python train.py --num_hidden_layers=8 --hidden_size=192 --num_attention_heads=3 --num_key_value_heads=1 --head_dim=64 --intermediate_size=1024 --vocab_size=11631 --hidden_act="swiglu" --norm="rmsnorm" --norm_place="pre" --norm_eps=1e-05 --positions="rope" --rope_theta=10000.0 --rope_fraction=1.0 --qk_norm=false --attn_scale=0.125 --bias="none" --tie_word_embeddings=false --parallel_block=false --init="uniform" --init_std_qkv=0.0339 --init_std_o=0.0 --init_std_up=0.0339 --init_std_down=0.0 --optimizer="cautious_adamw" --learning_rate=0.000732 --beta1=0.9 --beta2=0.95 --weight_decay=0.1 --lr_head=0.00527 --max_grad_norm=1.0 --warmup_steps=323 --schedule="wsd" --decay_fraction=1.0 --decay_shape="cos" --final_lr_fraction=0.0 --batch_tokens=[16384, 32768] --max_seq_len=128 --doc_mask=false --train_tokens=299500000 --max_steps=12221 --dataset="wikipedia_en"
MLP neurons of a small language model. Each row is named by its layer, matrix (gate and up: input weights; down: output weights) and neuron, and shows model dimensions 80-175. Each number is 128 + 32 x the weight over its row's rms, rounded and kept within 0 to 255. Numbers have three digits each. A neuron's up and down rows have the sign that makes its largest values positive.
After each neuron's rows, "fires on" lists the tokens most often at its 100 highest values on Wikipedia text that the model never trained on.

L3.gate447:148132171182154143145076171038112117164115060095142153126131121238163139069157139158110148138128109137153141113128147133111078197179087141131153124153128157103155128097139165115101159138145089159125188136148114142120125165131143086135178106116049112069135141134112089130106124156127067117
L3.up447:121095160126100154102153106114092089222119107143074144102132204144121148089113107107152109132075145126159124161171093080118121116113058101130143128117136147094205163141131149188153126151104076139093120178122138206131184118165180190126119152163141106128131163148170143157095170130175077164
L3.down447:104097145099125096117140127187136144136165170113127077109103088053130109112086143068078084179104111151118140154126140126125227129155098140099149121175119137100120061167103101144158078168179107121039092133139090094115162133133143114119105127074143131174144104171149080122147090134163188178
fires on: "."

L3.gate82:155183102103142136145083126115135188135115107131042112161164205073087180144139091099060144138136133058143138151126123111144127135084107074128164118212114141158149130078136133129159135164108151140121124129110087196128112095139094126129095184161114160149071165151124141099114133119127108110
L3.up82:150138113103105131119171116102150129084148108122121107085081118133173104134122115194171138174119140065105160131120122135103092119131130167132137202129128184159137171096066130131137100081153136150137154074061121104054173096086105130109080138141130170175159142164137184167082090121117153125
L3.down82:092109143138154144090110112141170121156077110094067108118174124132167136143085123119100159113122146163103149124077116138136099127141172184156147146155142161109150120150126100130124105102094099101171151125113117139125025106109129141150035081114135082109112116103111185114117119212117116139
fires on: "y", "ar", "le", "ing", "born"

L3.gate247:153121061092156065132095134149153165060122121099117119088112119135076204159152133089102135167148076166142173145127187123118118115139129165096169150131111116158130107148174100160181146126156172198100168120104081156086126162077117157132139178130111127141122112120177110164130098141124141091
L3.up247:151148077100160103124142106168124161105120177105142131087130130091080166117156143080142143086112078147123161110105160163122148106134143201141074116112122127135149074143133109164120087082136159085086126124146084108117121166163121139160151162185107103131141041162149079195115110108107142076
L3.down247:121066149146110142122198105144121081132169084087116182152154079042138129108118183097102130114132160068156102079113071187127143094123121099110097117134071090159159086067115124125167138154088169104151118162181074100146166109153115089139141157131143124160120148101037139143151132117094114127
fires on: "s", "190", "188", " by", "A", "198"

L3.gate189:094111080144180104171126135119154177119152141100082156097122105114122175166089107087148093117140114143120125168141108122167125116098078122102094158138149130133085175142178154131134204100193107123155135172157135111151106112146157149135090130138102125083089141092131120158115117111095138190
L3.up189:133134149103173151115152071140125149072122106143112109074124137133114045151133083109101137139121152120137136114105155164140132128121155151120131117155124200113113077159084198114137061142100124131148131094096104129118092105086153092157161200173104116123167092095154056176142136108116105198
L3.down189:153144130137104150108102164099127186149174107092134179089139122126139163167134188151089125072106122132133137131083116069104187140114088122186100109202143126131109147080167146154126164105141138211141166147158131170145149101125118151122082136164136197153091144127174177160114176141102109150
fires on: ":", " at", " of", "d", " with", " to"

L3.gate794:102156183120122098109164140085150140100192102133118124131136101149135170048153135101077060137129131136175168113128109126180083111068178139129144107148099112168057162117068125133163107097138157113152127105149161172119100191095153175133124126145113060100122107139135022154108088116146099097
L3.up794:175133131096132108184159131144165117139084097112137122106113127086088091127065175151134186167116141152077153172102137161172167125118082191118158135169172108140136125125110160154113146118114096114107124115124125119086143196134128151124143135123128123108088157100096129077156199127014164183
L3.down794:119147131143113124152129154137138173115134124128108085133121097162165137140172083152120148126132115184194095159107165153107000128134123061218072121150104167100073197155133158105135121078129117123085101150132095112106099117065194109128118196202106111106120132157171125068118126132135140144
fires on: " of", "il", "or", " by"

L3.gate538:159134162077131107170195139129117126108111160164165060075143161113162095119169083070169155110119171117160095188133107112097109174145088132179175182113142149090161080110145111080130103129100077147133081161198151104087162142082096220125129106144100156127125182074137111148157095116166131166
L3.up538:169096125095145129162171117098091125131110062111134127105127076091073143131155115131102151073163128157080138123159144187147161170157155167094221059122172200084115130186077131095122106201149066110119159120133164112163154116139113161165092124094153067158176095169096167105135139090157149095
L3.down538:055126172093157149148191127158146102141108151115116003103150133137158121100082104153127096087114071139153162121132119128090104108145110156102081117134087157114109087132181161124117186089153145092039135147119116111129133143167132082133149093130172110104112119104151076123143163145109120142
fires on: "w", "ra", "ay", " Candidate", " Pts"

L3.gate1009:131101129118094172100128163112104184092117146152152141116139176085128144165143144153123112161145092106104070142073152101095125149183166137173172168126070141142129125088121118144209086111132087166140152109106100151129032117120124105136100198112147184113124131135135141152111074098207034086
L3.up1009:122145158090055093101117091094163205060169147099133153186155125123085154091095131129117140132112126138126128098135125097103104117171119139157107167144135115200201144111150163155101081124135174152058152095174087122165116067142114122114085180120112153186171153077138068073111127135136123150
L3.down1009:097088122148114160125127173134120135119042153136121184110133111076169118149144163100136178141095159098192104080178163095158118155180099141122176108159145124096119128187148128084149160152110121150109141194121128085136127075080149140098140085140079134172178121060151094070091190158103176083
fires on: "a", "e", "en", "),", "er", "inn"

L3.gate406:101100101219182082144124133119179129061161107158161130086090114127169167165112110108129096143145118115096050072132115134074120109138088148179195143198131128131160137159130136077144110106113103172155132125093120122153080139086095089170113134156122168108114127073131135137132101175101070129
L3.up406:082106141167139109112101125167104103100112194118166187073132127164110134159079160091182132084081121107104122040121126111086138089153081123135158172153106129141102097142137157094155097132143044186160109098148133118169151147122121100167117116158189157162080087132144083210090061149130109138
L3.down406:133143184128089116129168156119126139177079166132115132093109180153123141130168173107178194145146132156087113112123125101087119126158195100102090126115114124151101145091151076165228064138101052113125095154149103133121154072101154187147149076133160087120120129120154118096126111086145110120
fires on: "7", "0", "3", "1", "9"

L3.gate852:148090146092110120189126160109039132104134090105118122127160079128101100070148124130103138124100076125122112175093096137090130178102130127023101155143119115148080111080086094185108149113143120155090107157162173127124141110138146140106128118141083132115145147104139091106038116115124078124
L3.up852:067173146173138088166101150107122142128112120109107131117151086129112145155131133163125071101173117088102130146095149142150120120116185116144197098158061106054099097123128114111139093144064190189119147115041167097145061030157139171092069141117095120166140162143130106158126185137121123110
L3.down852:110172081172146128085137147131077130114151087127140016142133114131175147129129141123113146153128099184108079121140167092126130107146113150062134188111099143197145115126093150139134166124199127111132148137157180110082137208101068069136142150150158104076162100129145172190089146126132129136
fires on: "b", "ul", "er", " same", "ist"

L3.gate387:152141148188138144078117168147131157132141133151102132132173153134108128056146122070157109146100104086185110146106120110097093174116145139192141169092181104162124137122125186136151118111214154160115087128141095103140117135097100133172110144086132150114149175116168142140114047160126119146
L3.up387:142065103119096120198123152125111119090066077117167095087091125097151169094150120146176122109155086122062173135129169096090148173130151174086144141147080114179053144024125129135126091126142102110116083150101152125152122076130171179110102135133092096141134090082112103132110155100156120109
L3.down387:123121184163155173158139224113109205091127175120155052070127160084179106125144180159139121099150142096211087127163149129094103134162095128175109118109157079105139086114137126101095126161066159178135133190126153168152141104160125181104097119157157156138139105081153107123129131151178155108
fires on: "ing", " located", " played", "ed", ".", " based"

L3.gate32:086145136091084147147182074159151113161184117178155122177097133103129122176158142066125153115120141162205105136146127148121116143105174125103169150124144114117096148187119109123172193129137099126071167073096098124095120086133119138068085126160114093078139137115122134118109108147143181189
L3.up32:063167148133128095133153114094166104087101134085095180153062131117200199139121117113123151132155156066110083127159143136091135138178200186091177181178149117057121153089155132081130122127111137103160159129131121153088150144147133104118089150104098067152150129145066135147093086143094150184
L3.down32:138117079159121125149142081140097100094106139086137081107130109193142159184124172141019129149121155106086148174142147125118203106156047121152100178129091143126169137078137156154156090193165084075118074080106107159083125123170068093177089124094200118096159150144180100163108124117120128157
fires on: "or", " Total", "it", "ir", "imin", " majority"

L3.gate177:117100088172084096155134158143166161108146069173081133109168099095165103102106102144137125121157140082150119120143142129081063113028083123128116158143144129122142147134096117087107158077147126153104137128186137100124101121124124112166128151116141116135137085055115147112120092093086032090
L3.up177:154100152172137103136129123119157137159135085140129151134170093105124114142146140142072122145136133125173179031154153103089118127146102090150119102170044132115091224080109166117143117107153092114151122114096140173164051121159106183108102120073138137109155123160078169172083153139112137125
L3.down177:090107135120093122142148122140121118112127075184116179137137158154118150164135108197176140114067100136125178127156148130107184186105067133123153134125156078110145180121182151120112115160139132143129216143122110097130079158129139106148055119122121113120061109141085120067133183161155143073
fires on: " |\n\n", " that", "\n\n", " announced", " With", "With"

L3.gate222:115127102095101171154105150080148085124103068169124189115115111140157119076191160160092142142090127061133144127081167169116115114114132179123113150136098101135142172126124126073101110120137156155204121164132100190143122103118118094125082189118113106142165091140130086114165175138156208147
L3.up222:136141153155114189125118104131144134101085064126085158110079164074130167110123126124188124103129134171165103144161169159145135142158174118181128119123165113162161127096191152148085183116147061134104161191096141126132139170160151156113130101169170147076114110152114136093108137156170099016
L3.down222:107144169148116142098132123129118081144170147194110116104152129055033099116168130138162124165116124084171110134135112153164098146109175150225114162125117126176144178159113112158088083141169112126125093159116128196127107117112151147130145110156165144116128131132127155083105162143130135119
fires on: " Re", " Cle", "193", "\n\n", "198", "197"

L3.gate355:128121077100097084073100078155137112128096156101111171093131087088124171083095166147178109107093045121114133091145189141106101142189109099160037081178103157098095124151140078127145126144080081139117131216161175126148112133149128122158097108147128153182115132117132140114116105168159130126
L3.up355:050149126053126090117170109175101129054084141115098151101100145129114183108087167146191147136157138135073156131122073155170139115185132112140113118152140048168116094051072126155116136137137111130141106100104155177102195172151129125136107114115142144176131090127154098100121149095096167128
L3.down355:115069142111137130114116206120139152151112147139129038137125139191153123145123101079106081127090134151186109138107099130142042120100113144119180152112130094087146144117113147117133131076140167109100118081101084056083107105141089139095086117070122140088140117112062120168108172086116110124
fires on: " –", " by", " from", "s"

L3.gate182:110104133152120139115125092093138078114132103133106128123132144184089089117099105118128170153088124161130152186061183110152089103128138146097173137125167144073202063166134125115113138202157101139103166153120187136175124135176116143166093185183095181022163199140096080169140156132168144123
L3.up182:128132135108091152122084108107095087159103095079132163083096163119144072141139100107151199089058133108142119155077158184174114174114156097102190083111184146139147061152171141198124102112117124058129126157093132120152112110169072106153093150151157107064099112163111108149128121154195159101
L3.down182:117140140183186111113174136111092120118118108079193134182119132151196119158088128123179166150084124113133130101151156098113136119170104112103171117103173152082100122116095139125086110163154103068183110145117118119127106142135075146191096125123184095143135141125085088124142139075178074127
fires on: " Pro", " goal", " Town", "e", "ure", " am"

L3.gate921:104117146170175166065120102161097121102121101107112120108124137143155088118140113084138167124145163136082073153154169150141098120112144121212162167221123130097106147095098103142170152168144121184110143154162123071112114157187096171162155101109161087072164115148159101087150057137105154167
L3.up921:125171113157118152158157155154161171137096132110136137082172059119134102159121169091109211113107199144146153136110141146148163114111099131122127115100169143106116132161162190120091120137157174141123184136129104106110196147048092137122169134099115189136121130079157155144176126079112156156
L3.down921:149131153206083104120200104125182123167172131143168207110141147108121132181180146156099053114161062104098168070107165143084147109114119218127169164169150111106140121131110208101096099079124096143146145116145115156132058138143118150146106115157114083174101164107134113136120145136101104127
fires on: "199", "i", " to", "mi", "ov", "==\n"

L3.gate551:160135159145079123146104129119104154082076149157120119097095098111067191148143118080138196120100125128117099111107125191121134162166113145151136107171083114123134132099116097142165186151092126105124151092129098083097187139081096099144188084127131128133189102129160112152122156104180157094
L3.up551:138111116185126091157090145109153157104106212091112125077143183112129163072121080190160143112124215133173097100120134154169133183137133117161099155123143112174155124140106099101159135187093079081126131157101133140191196083103132164162071126174159133140170122136076183112133129134149161092
L3.down551:124129173066131163088125147090132109083106071134190191163127078099134076151127152103104168085134059127118140154172111075074134129102151178053146125163106184148090158156175156140071104068137157183136131089121139114083142131165112106129158129059092158131128114112128134114120152123115095156
fires on: "ar", " and", "V", "z"

L3.gate867:110141130152127158119142080072098147128104076172127122181164116167067094167122096159128119158151172170140123203102114126130133169118150122108166104117182140145162139099159086155154127189129093175115093155144198147148055143119102126110112137149055096173105145081132089146143135133114128107
L3.up867:178134085121127174101110118135084171069157138063135111087127169147135154095147076167124127093120086115167106093098123134098138149150180121101146174113089131100107169093122026094144108113153134125166096086120144103143110091139106194165208119079134128111146141147122085171135159112123061080
L3.down867:161116064117096139121121102122035112141117096162121118165095173122134110088122112109090145124108152111124118124101111128157171124088144117085130081129103130210143147136168110129105165139098089156108087153121153145219128121095135184094147102075113153133130153044098158079161106163110150131
fires on: "ul", "ur", "acter"

L3.gate599:142127134083162131104153155113175122169107135159127069115096163108103125172120059163137127087091160082152157120112123121111119146120087122233161177140177179098178041174141091144104122109145159082123201187144086143110133130099092113115131082129129110101085171103123094093147115190117148133
L3.up599:173123128175134133090138048166156116184081110116135106109116207144115132093153086119159106155071113118179128100118100112122130090169157166142144153085143170192088127110114184094100143112111094117161186153186090115080111116133137110136147106106205088112151140185112173088062100132086108179
L3.down599:110125113142114166169149086147110110158151088149135111120144118169118150082193169123146084131108178136156115103138108130129152112143181132070091133130066152214116166124106102108143126061093120085141116116178134145063114147111123117128135136140180120125143037143082133093076168117116085080
fires on: "p", "ou", "ime", "u", "ust", "erm"

L3.gate453:116122148121107138143078114112119136181137107092166094101135206136213113122136163094104146108115146125087152147104085089120159091135100110123157073115060142137112192130117142167134100163114081113164131114159116139112089118140137128196109174077142135130110127165124097075146093095075114158
L3.up453:059123183104128165174122104106137084164140080137134146137169152157196097114112169172140200138110138136144152206115087072131165163108092174142124099154083158154132122067109099194089152154136114152104147120107190107112175144147150068169159186103116155144100149152126106079125108150141103168
L3.down453:104124157148129141129162095134158145128185180174172038076115115115182114166103134071026162148125091089099153116114085141175196158142117106116076115130136164166142136128135123141118138067123095106136133094138103132161103103180111143103130163100145137172179182128092099161151091182121123134
fires on: ".", "in", "phas", " Nik"

L3.gate912:150069147111120185123162090091089168102111069165101152154103145142123174097084112125113098078129157149157169169073149142099130139096067108107157164098091127099154097144090125171133107118112123109152141149106167127123146167161104155125101145181092080089166184145128090141106129127133136136
L3.up912:178157131123119137140098135101171072136131186140159146159132111180164125142142129112162138154071190123129179129149193112105133129102150094120109152180110073127116191168097127108098127070140060149101151163118135141109133134091136141151056129147155170127120083173175102130183135134172105151
L3.down912:121165153090108078108120118173115117144110068106089194137140131078102135159089065126148166038191141157110131177125092174056087145085147157139143179131142165100120062177098117186095159183094137147090142089146135103114164157152183094126187079151111140106123136186091104149099065106154103111
fires on: "\n", "st", "–", " GA", "en"

L3.gate413:119151133132085082181083144088136078104127111117187132062212108122129161139125186151126105141156101083083125142119166085129103145082140127130177165138081143119179149136158082094087093132128129137155110132083073099139105105086108088107124165103111135128164070151102160096134090090156168127
L3.up413:148129158091117139098117057079134131186133069124103160112183138155093112109130139127146111160155140114132124151088145151096145099115156167145090161144075093134138106114103199162116143133140077155124130136114110126147108121135137122163147150139137141098173032133137131130152106115163075101
L3.down413:138170065142089118090071115094109127144166095110155089116095132136161103107142143092163127168160166148143154095068146145175197166111136079139148158187069153158091185122156117168101101066153020173084113114117148146103188123185100181149114128201146150093182133135082128117066110104164098110
fires on: "av", " Ma", "a", "v", " As"

L3.gate934:116155106118125134181122142134151156122194134128136065098133083156157149086111168159100125084113114096096098076103077174194092152120117168084197133166145084110104115121135098081149123153120122135141104135132084152120105144120230125106105135107156161107150183112105112148098093130090109129
L3.up934:118188098126113077073115077145136138142124126142111093118120129117127134124115117143118135137191126070164144077207196081109123176121123072126153084124040179097126137069180125105134096091159094086134074109128133094144131109111146165123128121179165122170090166123136121158113130133127153101
L3.down934:143146106097111154147167120179137108098171182127190068094140155127120154085083192116154119129127129059135157082201112095189121108155105159077138161136158195132135124213107176058106093130094130135031113134127133115106142073118195157124126121168156121169074147079118077132109140126110144189
fires on: "c", "ac", "w", "et", "ec", "ex"

L3.gate853:147135175145121160104123138083150123130099119087107161075153153060138091113192085087141143138173153113117108148165145126126100160065131168139130113111170132208104124128141111158133097103174144115143119182154099146074073132111157152141078082131144132085149097101083144172140137104088138125
L3.up853:147096107133162118096130096177177141151100146102046190140169139132138144170167127072150124142146103098173102104156124125143147101157161139105095092115160141102117101090128169150116158106174094137145191198094090150087117162156153094172093146184074135112116160112128127197142139083144081204
L3.down853:112118150132136102153099103090116164150150129129132076073028105138120128149102144133137124102159188116101137147154144153175156122084177112142206095128138039169138081184178165110086110098120084098150100134140167061128154160112146208102173112082120159158185180114101136132137115096147119085
fires on: " m", " held", " Am", " –", " am", "om"

L3.gate895:137126113091156145132084154088093110197121097138114165077159129155121085149137092151127108108148111160065115125137125127161179112095159141091207161132131150130120173097108140115123154171201154179147123167126122098105104123082147189106067159096119093170141176081155149153187194148124158108
L3.up895:114137124125161142140096147140156100135117060161078137149164142121147099078097102137164137140089130157085112151089107107109159130148128070143131150123120094127099040067082135110067152198196111116147146186083187158138155116133110185101164085123072131138140093151133149124117146105156122120
L3.down895:149105141100142081151115146151088134224141126142146103162152097106109129132132124114095120136118159073058207149124132109151181126162158146145156107107188120149156171119141129097128090135136144081185134122112113100117156130045163091110142068132169145166108163131131149198120158095151159122
fires on: "ish", "3", "y", "ly", "ry", "5"

L3.gate543:091095153092165138134130168138174056120168159170153139138120088157076130149150162123143174134215155074188106137083150145123185172139163117109133211083115090123170136121134118148187152123106142124132139091075130028100145161151097148090111099128136161103167101107146095161161166097139206133
L3.up543:047140109132103099059147138088165170166101062152090172125117107141133128157092128174139088139145137183120125132072100141143103131125148146160083120132170137091119108122110144177108082135066111086135096130141159104188118057106062123145088149096099187110094146117121127114124095137122072112
L3.down543:150153128091171105112150105172107159145171139154182018104141076094082104121153160116149096148137141105126057111117182160112225133093156145150107141084159107127154075144184121158163102157131123123148123100124100103126110134094090141098116171118170166118122124162148097154075159115099145146
fires on: " h", "H", " H", "-H", "00", "hab"

L3.gate801:138099160158136102161117124148189155106102116146099166142151088107095111114108079146125112068184125152183132159190172072111111154097097095132148116095155143116161175156092084118154140102156124084129153167176160139118142119125132132192118198139112141109171090119201118115119143134123146209
L3.up801:172143139100099124116113184113132130153169137117107098134121151170046169054096095109179109109187139136155106112138093149122179111171135168090128163180114102129149116121197091106135148136062146148066085189194111129140187092124134161118178128061110157134094142169161143100098094154102166114
L3.down801:109177147110127114150155095071151196138082157125153077114119152136140138135161137087117053132111164147137121101121139079095000155133141088147166152117188149171128161094103081103041104144106126160167108141193164194150149114097145134163097119150104166107165143122127129176126136122131111124
fires on: "ill", "all", "ph", "ang", "amb", "reg"

L3.gate91:123087149110130129174038089131183158094148132127129179073103164077149143096167088123112101114116104113136174144097086128167136132128045182144143172137131102065120130197112132113090208138128133094136119127163089130077192104100169112152141126157161142140153197106100083138132109127098052144
L3.up91:164099125060143110112172139159138145144101151144171143123146145138163201171072195097135105140095086103190160144150160129131084151091091116136129120109142194178090076145169132179148204087045100148207139134161144123128132132102120160138153125117090075144070128105152167114140100148165144160
L3.down91:140116147144116183130117161104154092108189093149127180126128191098144103115084160085118102161086084055165177157132125158114032165115170223202080118105159099185118145121186102137112090092156104175140083148087080133112129097091095179163104145119147103128157096168107111122157165112083122104
fires on: "ing", " of", "red", "s", "y"

L3.gate319:138141132114181103171084142172148139133120127122169077102130134159125144214085096107107067144112081136117117158206181107095152163107136087153151108129064132094108176103135089144107137181136160123073111140124138126095148144114119072126115131136096142120117162141151108183124110085065136082
L3.up319:130117212121093166097208158103081142116130139114122131136118122143161102079153139150142172108086167099149122125066153156099143118103155152147097070100079166160121082086140152177108158136184099168099100125150141103155131131150096115108152121095171136165115122120168092161138091102106136153
L3.down319:186141086130124111181123137218103143086124135065146103148157122134126133114121105154113092127063111205147123094116098111065232151121137112068101114140085135118136135113108156203127092163145171078116119113076179122086160095134112065080133079152129168110117163151120100129129149122123118168
fires on: " B", " b", " $", "b", "x", "ear"